MLP neurons of a small language model. Each row is named by its layer, matrix (up: input weights) and neuron, and shows model dimensions 16-111. Each number is 500 + 50 x the weight over its row's rms, rounded and kept within 0 to 999. Numbers have three digits each.
After each neuron's rows, "fires on" lists the tokens most often at its 100 highest values on Wikipedia text that the model never trained on.

L11.up713:415466453544493554559541483517482470504468486475536475440490536449620469523465521503483583479542427474557526510579448553521555641520600501520529497534474511614570528459471547541579434454523461626522531400403488496427515531524437416485506474566496456499448535417417386540444478535498498450
fires on: ",", " that", " which", " died", "."

L11.up743:453492508495527344478485482508490584485515545493513495490545438592536482442486481532577469459537442557496483532497431528568559562475476529528524517480508411541560435377515438497448380547476500454485517559502509441478516457491498415541426520506539416552452500479594495501472504501444470474
fires on: " (", " co", "po", "'", " 400", " 200"

L11.up210:516431514454433583611456501567370576534486533501520539548496553517566551358474467503570511545550522533524378492543603430490557576514537557565503512536458472449428417569531488364486566485414547479503519560578449444516564523606494519544472481553517494381534519544438510434480506448449490463
fires on: " |", " not", ")", " may", " can"

L11.up1752:445465475503472526516484548523509488535446455479508489534453460446599565547522565498544544530506428545438444537555492481512478524475506486493554403501439418553482539560513463475630452433532480450623470623597527559494522468516471510532507485421527540471386468448587508441499545534524498493
fires on: "G", " G", "'", " Gh", " g"

L11.up2628:493580497439509482523427415536558531591554548571532486484529494492579523497489465392484546432539521523580455540480497489458535430463522479546500542423453514507506436491447452441440528502549437506479422511525588523449512491506477498525493536627521492479451503504527506520501517540491606443
fires on: " was", " the", " is", " were"

L11.up1952:452526609478528372470533430539438456476459563472511512478559555438423561537509497434492552554488512527515520527434402475444608406474574483557506524505616497522447517533457428517429536437535396509405510455467459524406498482539518512496526413459430493548522505565478584468503589533516406539
fires on: " |", "=", ".", " (", " en"

L11.up2191:561528465540476351551470456475473501581484496556416534534513492519467429519415538519442509359494481421612484509490570402478523462592552501536554454486439517568513493466544502439489502419490563442508516425512524509613572527462458443459510474509511448465531471508474494424563499488457505486
fires on: " the", " of", ":", " are", " other", " all"

L11.up896:524451502380462460524452563473517540526447520485482465462468479535499480528477490504517578494586501436496548455499519504414475448590448455437601502435495540525533470437439530515583572404494531574428447578530544536603453441440523452475442527581510491562541514553486501428498460472553521438
fires on: " the", " only", " each", " every", " ("

L11.up1346:553537446510477509493462548569441483534483512512474481408550478510427431522520435510515564519502622546480509521505567555439630460543431435522496472465401453456475533443583388519500511582513489436422545527499362473566575514521471499533521425487590541527517507547472524557478523494487574533
fires on: ",", " |", " in", ";"

L11.up22:482473395440539476470559475488505560448496544566510477441458445454490490558431514564475432463505462521471507502537468543547471462526468532510387518463530552568443528491469522471486457544537516467481400536477521563488438430409450444511532517451535455476548563461603609548516579534480575498
fires on: ",", " is", " was"

L11.up1956:540494499497507489432487519435485457523469430563443491557503449448449522484430529580366484489429493529561464427512539415467482488512379577513619499604464472562445376540499496488482474439513450405529454506542457511529484480543487468453500463588600423489449523478536413469541446491533529630
fires on: " (", " a", " all", " to"

L11.up1622:524508472371423474517490542438470546534528480424462509572517466455490439507511483516500549540637445505568531415503569566467481521578470508474508497538472461559439480470507531497598445502475609564529477486501490420456488580503529483393501476538616510524559496587563430410502502501485516546
fires on: " (", "-", " any", ".", " to"

L11.up2436:556572443502431579508481489542523453520516499428464504516483542598521523516488429451383479452475469467435519538474513612563586473543506445541531536543491542610502630380488523519581578487445483464521485534557445476466416474487519577444581519580450548555496462432431441502486502477454456506
fires on: ".", ",", " was", " (", " Not"

L11.up2299:509383497547383500527417407481435585456527465486485548552502504469549474572547510486480547533467452422553384427532477466477530509472523533479486495470531524537592549509547514528536550469502455497452495511448464505516528545507476578490527492530505479431613400481526496426447521457559525506
fires on: " was", ")", " st", ",", "si"

L11.up1993:482487533620521492554452562547485522517445509544479487485467612449464466490426511473516486484467530447420445470514371405484472455524516419529418509534511481519491619521470400437522396531399481560438487503408565467541453514440571603485489469497522523520454576502600511435469541522614484574
fires on: ",", "."

L11.up525:524554476509489433481532558513480489419397524495510414440441539494431485488497421488598580512464518580538462504545488552530474407460532585440441459460467490536475456534527462507482582437496500494542518454590464485439485542491465462501476525539498468593438575452480398520520497479496505538
fires on: "-", " 3", "–", "|", " |", " 2"

L11.up865:475478468507471562550512484460473569475587507558463530546514547488433406461538528519429479411498474566484483463433533442511668460447444450449468476511487570543503542489413511522548526528501545492572504593423455495494411519579398437453548519560482463515422500533470515465507540582520520511
fires on: ".", " the", "s", " American"

L11.up458:397491464426505516517534440507524546513476498550444483500526440435489473492431505491535529554482402543469450516430483571560590559553490516494493514508474490521450540498455474596504537501535477470427434537454561531493586372433465498666524502493501502478543458517436465464521451471524540499
fires on: ",", " –"

L11.up1475:464447482514482500443514446547431491481440543521364401523467539444489502522504464442476492506505506522492519485590472411549610537520573457500506460544463538524482547452453588433512492381542388544502544531477574565507511502440396552536503489492461429481428443605443463501442493521592477509
fires on: ",", ".", " of", ":"

L11.up1455:435465431524443516495524603477510468462499467437560519537510508442474479440463531485465531477533502525489433487473569467512418474485450492463387487451557439443482512450515485501384454542560533450444434628539431429593474575535467515542544526414409502538565559443576521566476533517522519487
fires on: ",", "r"

L11.up1280:551420437487443480542433585487573522542467465520518518587538562519467486450545503477575494496435460452488528562556449489450385574520455469492587453542415477533507478515404493491528585462456506492578513508549527421512520457549524501491604533485483481540488480476502472518551467483456537460
fires on: ".", ",", " family", "18"

L11.up1748:535485487528455554551568492517511412527532457481507511598499630382523485524463494483490415522607453439508322428507499506545499477387517512541609488530487394517461416445560500549582373495507627531471433453575408549538494453435442506510492629571475479509488461530476526520569486508518518576
fires on: " per", " Per", " inter", " car", "per", "Car"

L11.up783:410486410531514509545501507470535494474450488501502568510436516398428477551522519397557491440560508561573550439481583512493434639499518551447549458467471450523540477484443488454477549517488532541441682539601543505566472409454537455496511468539537430481457479502457506508565482503440565546
fires on: " at", ",", " the", " |", " of", " from"

L11.up212:516512463490396481438570563457538530554461526472516540486519435505502576504490528515458436454543437409491616483510430521416400470496575471476509462538476462579505506377488442479469610506569469440606453490440548509505448513427535645506458576465566513465529463601478476539463432583533522497
fires on: " |", ".", " C", " (", "|", "C"

L11.up60:474487455483399466525448451474486477480535470374559479509546458404487438507532526453548587529548455524519438525542517472498469529511458412503481509527499487536492499565449522534515485393522402541483459538465462482458552458495443515566524532555518477518480588501527517450525529371441452531
fires on: "-", " (", "omp", "/", " \""

L11.up1497:511449482513530445490540553427504501445431530454505478465493513450598502388464480519531555441476432433578505496494502422443534511501477474502519500400509475525478512396476494483550469521547512531551472326467488490545443524473505454469458550464497521541581425566578510539542446471411522619
fires on: " C", "C", " T", " the", "c", " c"

L11.up1556:508529452530435628496511527469406440522464431474419484595469558464550429481572492510478444507407543603431436550566439498563459536515506476471446379456503535486512578510564421475459555510470497483501397524417540546534493570494455511596485573576462461457510510504514445517449465411454497433
fires on: " (", "-", "–", "19", " 18", " World"

L11.up1226:503490469537552515417518486500515508493544512426468417486462503504557468490434583483507522625519438472487548411595490512552446519457579514498438510613501514499556524513526474487495539458491529592497566580573618481465463458563390497395448471479450488548576475595501550431474479562418530505
fires on: " (", "\n\n", "–", "-", " de"

L11.up348:494495529477492540459548433587576456514605493476523451466494524500555459522518494531420533505509572569523527558566543396563489442567491422482409475562525425474489492548558537386438482435634434571448519556563513557522496486473544505547491539494463482502498479525434438528436520529452547451
fires on: " |", ":", "=", "  ", " at"

L11.up770:563454508436553580501478478506465519533591483433489522554479507552524463458437548436610509441544437461493459555490516643378550541510529514521403518644521357453440502508436544554493473444440496454526494448508424614545475476515440483508548507443484539455560454427555531532494607510501532529
fires on: "–", "-", " use"

L11.up238:481466384550496576577454529563465472474483447540526476534570491464555489498466475509504459474468588505591551503548516520522541550498408513463404512517467471558521470507366410460505538490492423443551391394543461474607514510500465478507536500500460543487527465525427546489457408578552554543
fires on: " the", "The", "0", " |", " The", "1"

L11.up179:480482407538526449526519515512552573528436606486536479568435477511524442547633532451520514480572444471587485486522495453407541552462552459479523493521438483571555518544516520553530482581447448503595491438520514586485517437494567486524452496445468576442461425528552552470456424412565556526
fires on: "G", "B", " g", "ng", "mb", "g"

L11.up1528:514541422510502579488546545443411483565488612454557495555512454522518420535554495550464438440528494473511575521505530496538549473514541479436495514578516535566527480500398550487503526561516421447476455568557386488522469527604508371533496448507553535431432483552522600432460475558504584557
fires on: " the", "\\", "0", "n", "1"

L11.up870:520593472572522526446519444517527458471474657497477486448485493479580420542492617441504473510566488551556506575562627488518535496496403548534596508401515427418456485377482580542579404475460562574549580482468460467552496496556457479495497486508512614582474506466543524501475499483621488525
fires on: " to", " po", " To", " Po", "To", "ual"

L11.up152:540421513564423523508478495459539570475424555561537486513487451490509534580442457474474469492502520519483497516505486457455493560547543486555500502516489511543507384443503479545433532592482563469421535556585469615562605460437585416543565582471542553437466545528508519467545535531520548516
fires on: " on", ":", " |", " in", " released"

L11.up465:519353508445564464491470517496530460509470511480497508503515387581434528492508603472486503499504524449615448457458418478418505525395467539587481519459467498413526469500541485573508481579480450402486507588436397547502410432508466535515470534570457480504516455481414551544544469506527433510
fires on: "B", " an", "ko", " ph", " Ti", " Gu"

L11.up880:465476464502563446483440504467443562486436575474469522435505635542483488429503446591421560511532537530470505473489537478454497515556597504519436493562445521495564506453431530542513492528533565512457441559426471557474455502492516517458501471446429487537518451455427505457577490462461388515
fires on: "-", ".", "|", " |", " ("

L11.up1929:498665424514536396577429481499422508547675533545500471519442525510515498550539438436473537448462393540583499491474499463473541455427524507573466470490475487533511487424482571436492459501528481526455558578540536465567524498487507450518551489499513584458473458491494576494538421438550530493
fires on: " (", "–", " that", " was", " had", " is"

L11.up1742:445481587525490442463427462642448561485459452490529578535488528437497484457439516537485444517511547532496483460518478457507512437465511534392572392495507503534497555457474498361489563486480443433514462501631611491508508387474582487513506485487553478539476555521576537405477560495402494479
fires on: ".", ",", " |", " sw"

L11.up531:547469452487469547444463428530446532435450589477578363520414513377512451505587515528586511533533536507599441436617468516503512396460601443562562477588423523499509502553498518530451546457521548565582500489450454530476601477474463509534478550530508508513444514588415483512498463459618469430
fires on: " which", " It", " it", " is", " that", "."

L11.up1899:524570432485495403537468561555526502551495474449493516540452556505555545531498511468531505430432495541430475524512495454504484595548580491550491388556394527463443479508502534522481587499658507508475504538411521504507559534412390438468547551451528466470493522521513448571446510595451468450
fires on: " |", ":", "."

L11.up2061:507484466472531442465440463546478554359530445422486500488509550328538534491481450456544489597418567541603560466379475536493543541422603365473521508496394545453440483500523593414506532569477478535518501538498507462540584419568505479528463471522513545493477459417463523533442505514547451528
fires on: " the", " is", " as"

L11.up765:549514462506557501481620440465524567560511543543583481475498483445450457489482546472518500526388420587515488534374578474594532471577499462489520556510479616469508553482524537523394454560561480516542516494583555447519580342442514535522554507549443473616460458541384448499475579586475518459
fires on: " |", " =", ":", " wrote", ")"

L11.up733:484427492461471499576530514391546548557438535525538475473478481510472531585437483462484428458526477534455492489488477521446476469551604586415520424492387465465556404573468459573463487475472539447412533455481556497516547496518490535539558528556542515382487448505496496463466563615486507571
fires on: ",", " |", "|", " (", " of", " in"

L11.up1231:503560557530547551516505571564507513422501564537438469586536424403456395557524517496491436499489491564615450419435451555450416531538559459501488507453526467432545581481490414501522503465489513520490473433497461475499405482479403587464519493581464566506508530436489502467522440400500439553
fires on: " (", "=", "\n", "-", "van"

L11.up1687:534500554557432629462454511528508512499523553527480488478564443465390461513559496413530429473498465457499407471477499514534519577440541471389424486437557546511504561454501570536415518491530585537489418539449435467550470431471469569508499532472550560516458534418516558582577427443499468511
fires on: " the", "s", " his", " and", " its", " Lac"

L11.up606:556496522531470507533513434442494526489435449513561571510480506518458465514481461499604530424462486464485466471492436399551589496470532474431485528500481500488524493544596489489499485483481449515573412541485577485544619561445481443564434540530389640507513435434531503479452502518451537508
fires on: ",", " is", " was", " (", " Coll"

L11.up2281:535498460507469392468512514487509503526610494547541519500553556478575503501417443459538502624526514462406502426433531464510510501515517561439499508582530506469494531485541559539573527557498521500473500539473461527493542561396498499555502388537589481502490461525406514480522460551553501570
fires on: " O", " o", "O", " Go", " Se", " Ta"

L11.up1523:509453463448595510614490499512476471554442546500552398431471570504445514541417458550524448468588461573441373511476495424383598446407498519443453551547602510448560473584480528471586464435466510496526474499455501466514518437547536433538500480556543597542527584443520530485487557405452507603
fires on: " to", " would", "Re", "-", " and", "After"

L11.up2020:459564504492513499544477487382642510538500512573528548532543546529492529548558474548398495509546481518506521575468536552402500537476592573511434449435519498551425488459537513445543524472504528546544440538576538472526632498573430430379452442482517478414479557523539499551493480545535488430
fires on: " qu", " is", " are", " Qu", " was"

L11.up1835:511489548512481472533524552551506491510497527557543417465536588550513466465530463520481553550528558534431499502506499479571460570552557507507562450496473576558501503432437540527534481502586499528518487581482427433526495558519464506461529568493450474578499427530456453485523533565453450477
fires on: ",", "ium", " |", " on", "ia", "."

L11.up2042:485474516556473505543503557568526515504556468401505461422511608516453507420378503467559575609512477468427433482635484470565453469557518433417499520544486540506493490574473541497503545445572512420435532525470429456568414470470560493524494451425568461513498428367489534492457516522479529471
fires on: ",", " |", "–"

L11.up2492:511473501411602489555519502507450547516487527465552481441452501483528503528509404457562518435461490507421552559450555439535517453624507506483472494460437539510512555564374474532587459453553445423461509551513440458539473501484516481509408481489516486506472551514448561494556526477516473567
fires on: " have", "-", " -", " had", " &", " and"

L11.up1626:491534478509512545409478624416636517472421462403483510588447470372540497449496440540453514533478516477479491439544529491508620412434488427348495466618489535489549509465493438527449568451491607447461415532478449484414511477457516469598528604516532462561520492513554505481532449601455515420
fires on: ",", " and", " of", " in"

L11.up1036:485464500464491463602507375550515482587567575444512539532489477430475508486486471512540472499475534525556492508609480562500454535497514566446522479492433467464544408579478550424500503524471576427457457556528502470534521511399557512514511493507546561535541491503475464526564487559596566497
fires on: " in", " the", " (", " he", " for"

L11.up1163:569480494492487506502480473413516496496535474543517480512477523540501416457605506547506497560461533558487562398564536448472461541567530514527491452392420483454524442484582510556515572509474547419489462516427531526528578489397534538593537461571470496567616599508514500450525532479498531424
fires on: "19", " \"", "-", " ex", " in", " dis"

L11.up2071:484390440556516412516460487504437557600472523527516496511480452512544524521510501628465478509612469512546554454461514400450470483548460458552529443537484562557470480469423437493539574524480454519595483498437527508540523488516432430437482477456548530523556446544489485533531621571523484504
fires on: " |", " the", "|", "-", ":", "."

L11.up1354:473555422482593402431446549419498510500338494525500483449473515508471533484463444468478567615522453504486463496539507539549556495505553543458552606509489406460450528509547504470401534496530537479468565600544406447486480498488506527565445457517477605594551513423474483493433515519521546559
fires on: " |", "-", "|", ";", " –", " @"

L11.up381:419432576504478542495382435475511481485469491494537480548513432465531476474490417513511542528451472515592452580474453446590526540381499477496492472449385490399534579501549499562441588540506553517371464520510489501500553513480372425525495461470505583485478476530406528524490541538457462533
fires on: ":", "-", " as", ",", " |", " or"

L11.up1120:457486473536526414507472506565512523496513550529514513589473505426519451492444478395530451508559536556459437431584428392487518405522566463530510480524554401520545501476480504532460564537535504494595454469458409471542498547442443437524444551533583634520482539527503465438478561537349616453
fires on: " he", " He", "He", " and", " she"

L11.up2472:523464439466578591483543497473454401527518466551508589592505461558597514395395487447559582525475465549454551418495509494482534544462542517503507398521439473475547488524514478474485536549441497422492506529583539423388473530536590568534442487514510502445474479513558504520431462500491502468
fires on: " be", "'", " not", " of", " is", " a"

L11.up670:482486450624534485480484499478414475572543491505575475509533503408519484497388495524533531531465442536391498427534497519501387522488561418483508455453558526525489431517485480494602530543507461496447468492401421589493473504497571509449552488493537440483401499388533499490438497560541461533
fires on: ".", " moved"

L11.up159:487412508488430541476511450415447590483493604447458491546564570631507450499438450472577488520406484518455497479502451490418533520505507515464435479406545444480571466424544470470523553627490489380567471545489563493554434435535556491494436530495624532508527541396461399478498434477464474493
fires on: " be", " Be", " Party", " never", "ley", " not"

L11.up383:486471460440560444596558494496557552443483473484434459435512518421597486495518464572530604550445460602517566484429500448479464471568522532472531502511503589528490394475391451378503578499501494487540468446494462468549438515462472485400459513493530532550511570511515599409455484502508498469
fires on: " The", " the", " a", ";", "s", "The"

L11.up364:482464432478509576517509511567420553487530445438545532505572593587548531525411504563558490575620491508522459527512555394486424508508556492483468431478463504509479547516528517501531601550515508434432542505533516441539580549452452434502528511538553507367472501401518548561530452516523506507
fires on: " and", ",", " |", ")", " &", ":"

L11.up1909:553553488533495559512508483449477495522596486540494476571333492512537523515527428512485428491473569578517519486519566526489542545545528566517396471539496532467418356451623476489534471496521458478591437396464434550453550544512416495543484578463461480413511503558450479504510600519501570519
fires on: ".", "\n\n", "\n", " |", ":"

L11.up169:504447503481538474547565397620588554514527601502481533538479563546594543560474456514510561563510478523515537540585392472578639394533540538440424553485531490424556570466383426442506436525542408475525508510490516537548538455407584522459478437568494527456479515602493493450495457515478499576
fires on: " |", "|", ".", " No"

L11.up1997:542537496576405497537453371516531440506542472523527588530483474555529491452462462505587495457484583451469541505475496446463486492523458441524537528491450481571486449463578559490531427542486464523501550478453524519516539486565523541482362459489556481479468508528512568609563439517483534508
fires on: " R", " Br", " F", " Lil", " Kr", " Cr"

L11.up456:477524477483453574511494496457510486555567452484449396505466433407561593538468487555579566481494498522573583528481421461454569485491623418523587511514532526489429625518487555579405516502508530523461480555477515460520419493652488533549466558511580549571458504559483493473521637532515427511
fires on: " S", " the", " T", "b", " M", "ta"

L11.up1025:498439471524515473562544500505449413508396456541426504553480499475467431559502468483434473480413539539552505478533491486507475587510461539595569487594446454540472524416655479530505473411475483546588485550584521537496516468473547486428487382576473493484462512509510482608432514501513502439
fires on: " (", " was", " is", " P"

L11.up807:524464467406484500526473455601549488540468531542374427456467552511442523509425472389442415474485459435392536406499458472362515578463483492508491435626456539491483544492436494484574483507428525521464501484422428482596483455414520456545537491445548439512522572388555507522463515526446466593
fires on: " as", " (", " of", " –"

L11.up365:418563481578579442517491410520504503557497482499453420521364469477436571544471465555506522494468497483507416417470613634468504485383531517405506518512479601506546429510512465453435451505416528460591593459550483469603443464491458553443561524512444452541498503420576440458470484536486479515
fires on: "-", ".", "ona", "no", "os", " 1"

L11.up1133:524493524541436491554422430504498479550514481525525498458529548541503509596566447534475531527436533627517485440549473420527500527509478419409487521489566502513478470566513525512464539512499536473479432546475563617542508570491483482536537499527493510579478490510482422554537568526422588478
fires on: " |", " co", "-", " St", " Co", " st"

L11.up2506:557557516486563414623481533496404498559464483475494524465447433442575541502432505423474494530542420513528346515529438383492496533571468517524503475603446504507462477510479525511514501514462516503486473561417463538526536471563557462416425449492441551560566455550443486405467430557589513537
fires on: " |", ":", "|"

L11.up1071:569632520426514434524569585503546553534491571537555479563459609454433482512394469506489507469440531534524496651561495491513572466533550503454484514511474489462475489505514489459475573560389570443586498498603467471487533564462449532511518545482472521468515532456515487465537505481416565454
fires on: "-", "n", " \"", " He", " he", " She"

L11.up83:425515478478436556529477524488489500511538638521584444448511489534670521588525473440546453482462528608448491444541577405495466477528482551441411451510458466468545511572435409529433568476519534397445497540364511478407534506554448511529489443492454491570477612517408525535395465500414474587
fires on: " co", " over", "-", " Sub"

L11.up336:523462518418512444573566567533441502472544491476601436488520537475395451488391596511512439518475601491488465508389565394523403527422558556454512517443444522475522616532568476472476430541507505541567400451574569420433546509490492489627485427476590449575471498455365499563568537495544439431
fires on: "c", " and", "o", " world", "e", "i"

L11.up607:561490417435506414595499480416528525485517444414530547542436521490539570519450453466518539496483479497575515601550455452513419430577599516466515492481466432548557489524553527532499503507485467434438579506464473554526469602483550483489456548509487491453477433530427444469550528527481486521
fires on: " |", " in", " of", "|", " played", " than"

L11.up2261:523483489451348537463541513470517490485490506452384579528525513446479399454631471488498495530526497460432411490575562516575413485452500472439445411532396467528508394435494571568564516419443467394558447494435540535576532498560507496611454467557465501530449498541554492427495539483428539458
fires on: "-", " \"", "–", "."

L11.up1373:403516444520429471452546535521474524449493430579498414481483480409467525486390427496446485527618546542532491550576473543475504499559516545528445463464433613489496443460491605522462555471427488458515419442450542516592576583559403438470533517389479506497536484493410550478511551516564490534
fires on: " |", "|", ",", ":", " of", " The"

L11.up2633:572520434501478448519493510432581622605457498481502542493505608451535554436454534459431519540510549575482491474453494529535452353539506447493514526520495557580505473522480404425443480492494557525508461600414471422462486487469506560422506572492429549554524575509570452459462463454494497474
fires on: ".", "a", " ev"

L11.up711:429449429521515524401552508473500490521431475489513454478528529530434491497443509557471540542453463491416507509476513500518551528560491507420497484508456570468467447538480459490488583545563451505405441472548498421565518541526369520495492512503497565451470497593416373499458502515447557480
fires on: " |", ",", " and", "|", ".", " of"

L11.up567:494445489491556603467472514383491533512473457441494468502428457592500445412549534535508459497460502484471536460467304457514555529545513411483550443637443534471505403582533572510436524510507500540484588488479508494498590554469585410497457483454452519552394500506497468536580481446492508425
fires on: " on", " in", " by", " from", " since", " of"

L11.up2590:608486505472574541504457517493570541506500435593515506529473568565444509375448501486476472541569524524479434485561467490476467573451504557425514454515535516531486557504506436517448483524503485482515494484456558492459480542485501433440454573501547487520521419342504506526577534460416422481
fires on: "a", "i", "o", "u"

L11.up1369:413509423555446474496471480475539554552454422424539552486488556462573473535408480470565567478539470480532481489620384491524494434533523533493494478537428515567525299457491481463479490473515489411496488500435541497485468497481524492452546473506489511489476414504483386497506551463502525514
fires on: ",", "\n", ".", ":", "|", " |"

L11.up2163:496558393532533528545412497456422554509439497513485543561586565560517608573556467535482469534524463560452556469470629500483506424538446457521535537461518461473533559565528565456435458515481371544404480447486510421487561475528489537480511471500562464568541513512477514581450568459537526520
fires on: " |", " -"

L11.up1076:530485550547469448477481495416523514485504465345454543474389449627522475513474525525454496539478451488503554580518408490464527429532581390435511532572535509553604610524528556565439518517497510482426595477522498555457520400485458542471459519586624484503533560449470574503525566458462515500
fires on: " (", "\n\n", " in", " of", ",", " on"

L11.up77:481478434419552485483528542556518562552562445471534523451487500473459490504526479512467471439518567530520516469475494507413551534518490456518496424529465458487555464419556442569515418520579554393492500554488412430504607571477504461532440471443585492415487477522555437541480497589496558460
fires on: ",", " (", " in"

L11.up2661:520450531509400495552437454543464455476438516419581526522438605535436470512531434502487463503505491532548523421549492624473469408489610480541490555576401486527439455404473466497529536475453529458556493578446511478532466529517518476534545602404495459512528544497593555594542537478496541470
fires on: " \"", " (", "\n", ",", ".", "—"

L11.up1013:514428527496511592484479513523476595618433533406563542445506446507454521509529460483578478494502500500478477434556515607558488491614482508528439532498540514501498404497527547498530510431484477506613423565518488526493529529533513623483549447542485535486508501400433480486542519493512579489
fires on: " (", "–", "-"

L11.up1981:502431442486556506577506490440489451423545474528466499543551459504501491475446533477486529496472506533396535461478431535459451495425500438541451464585519510543558540563492511556437411509588439585516511521314517497518496581531549479544415472600535488519441390527561515515443475445404495478
fires on: " c", " C", " R", " L", " Br", " l"

L11.up2062:504396541532425591517557542534530513510572616473508470476451488569586501501382446420518526486515484439466468568430503433558497476478516495444544432466488504498465563524498521525481497482440518560486560524550428582528462481459492416529522538390530555402438486493437563567508573424485527537
fires on: " States", ".", " Air", " fl", "sl", "S"

L11.up427:565527553506447539550469534503470419546416487393470468579441465449489462576506523516487522440512495504564564520543479438591469503438525503437529457486493438575441532425476524480585478408462533449553519501605551587515491471471479493470565465443479528474524509555456516436476538555532463466
fires on: "|", " (", " the"

L11.up1301:474416548556480438609515505526507518440531531500433490524487430466499555517459500438490447515508520453500463532545411477477433500598569516451469510645503511641489459486417544507468482440484495475468446533572466524503573548562472639446498474446499402480451477528604521452401496510508484569
fires on: ".", ","

L11.up2280:434485490451528536516557501515484440467494487516531497461537569623476449533534472530401519546625432474468462505478602513443407417525428433441567519451442485503507513412494421457571529554512523399493489473533479472532480492499524496488566482493516498528449569375481571555505622552444499491
fires on: ",", " as", ".", ":"

L11.up265:504528485476542497544443457439528533480434563638536460528486505505425519515585478482569485445509413572632505577525453499505577511473527450431503454522501395590469514455495513542481592442561485491416467385472453504595516539518535516536521388477441508467403524453535547521543455393476496497
fires on: " the", " |", ",", "-"

L11.up2519:496461392453534492434488494510533463545424569560449555452531452467476568542508506557526439501468403472471456505583470531509541472518460530466565490527515447469531545596499528541537496549547478490544490485558577532511562410483518537456474502494454448506441573493535492496418484467440556545
fires on: " =", " del", " un", "l"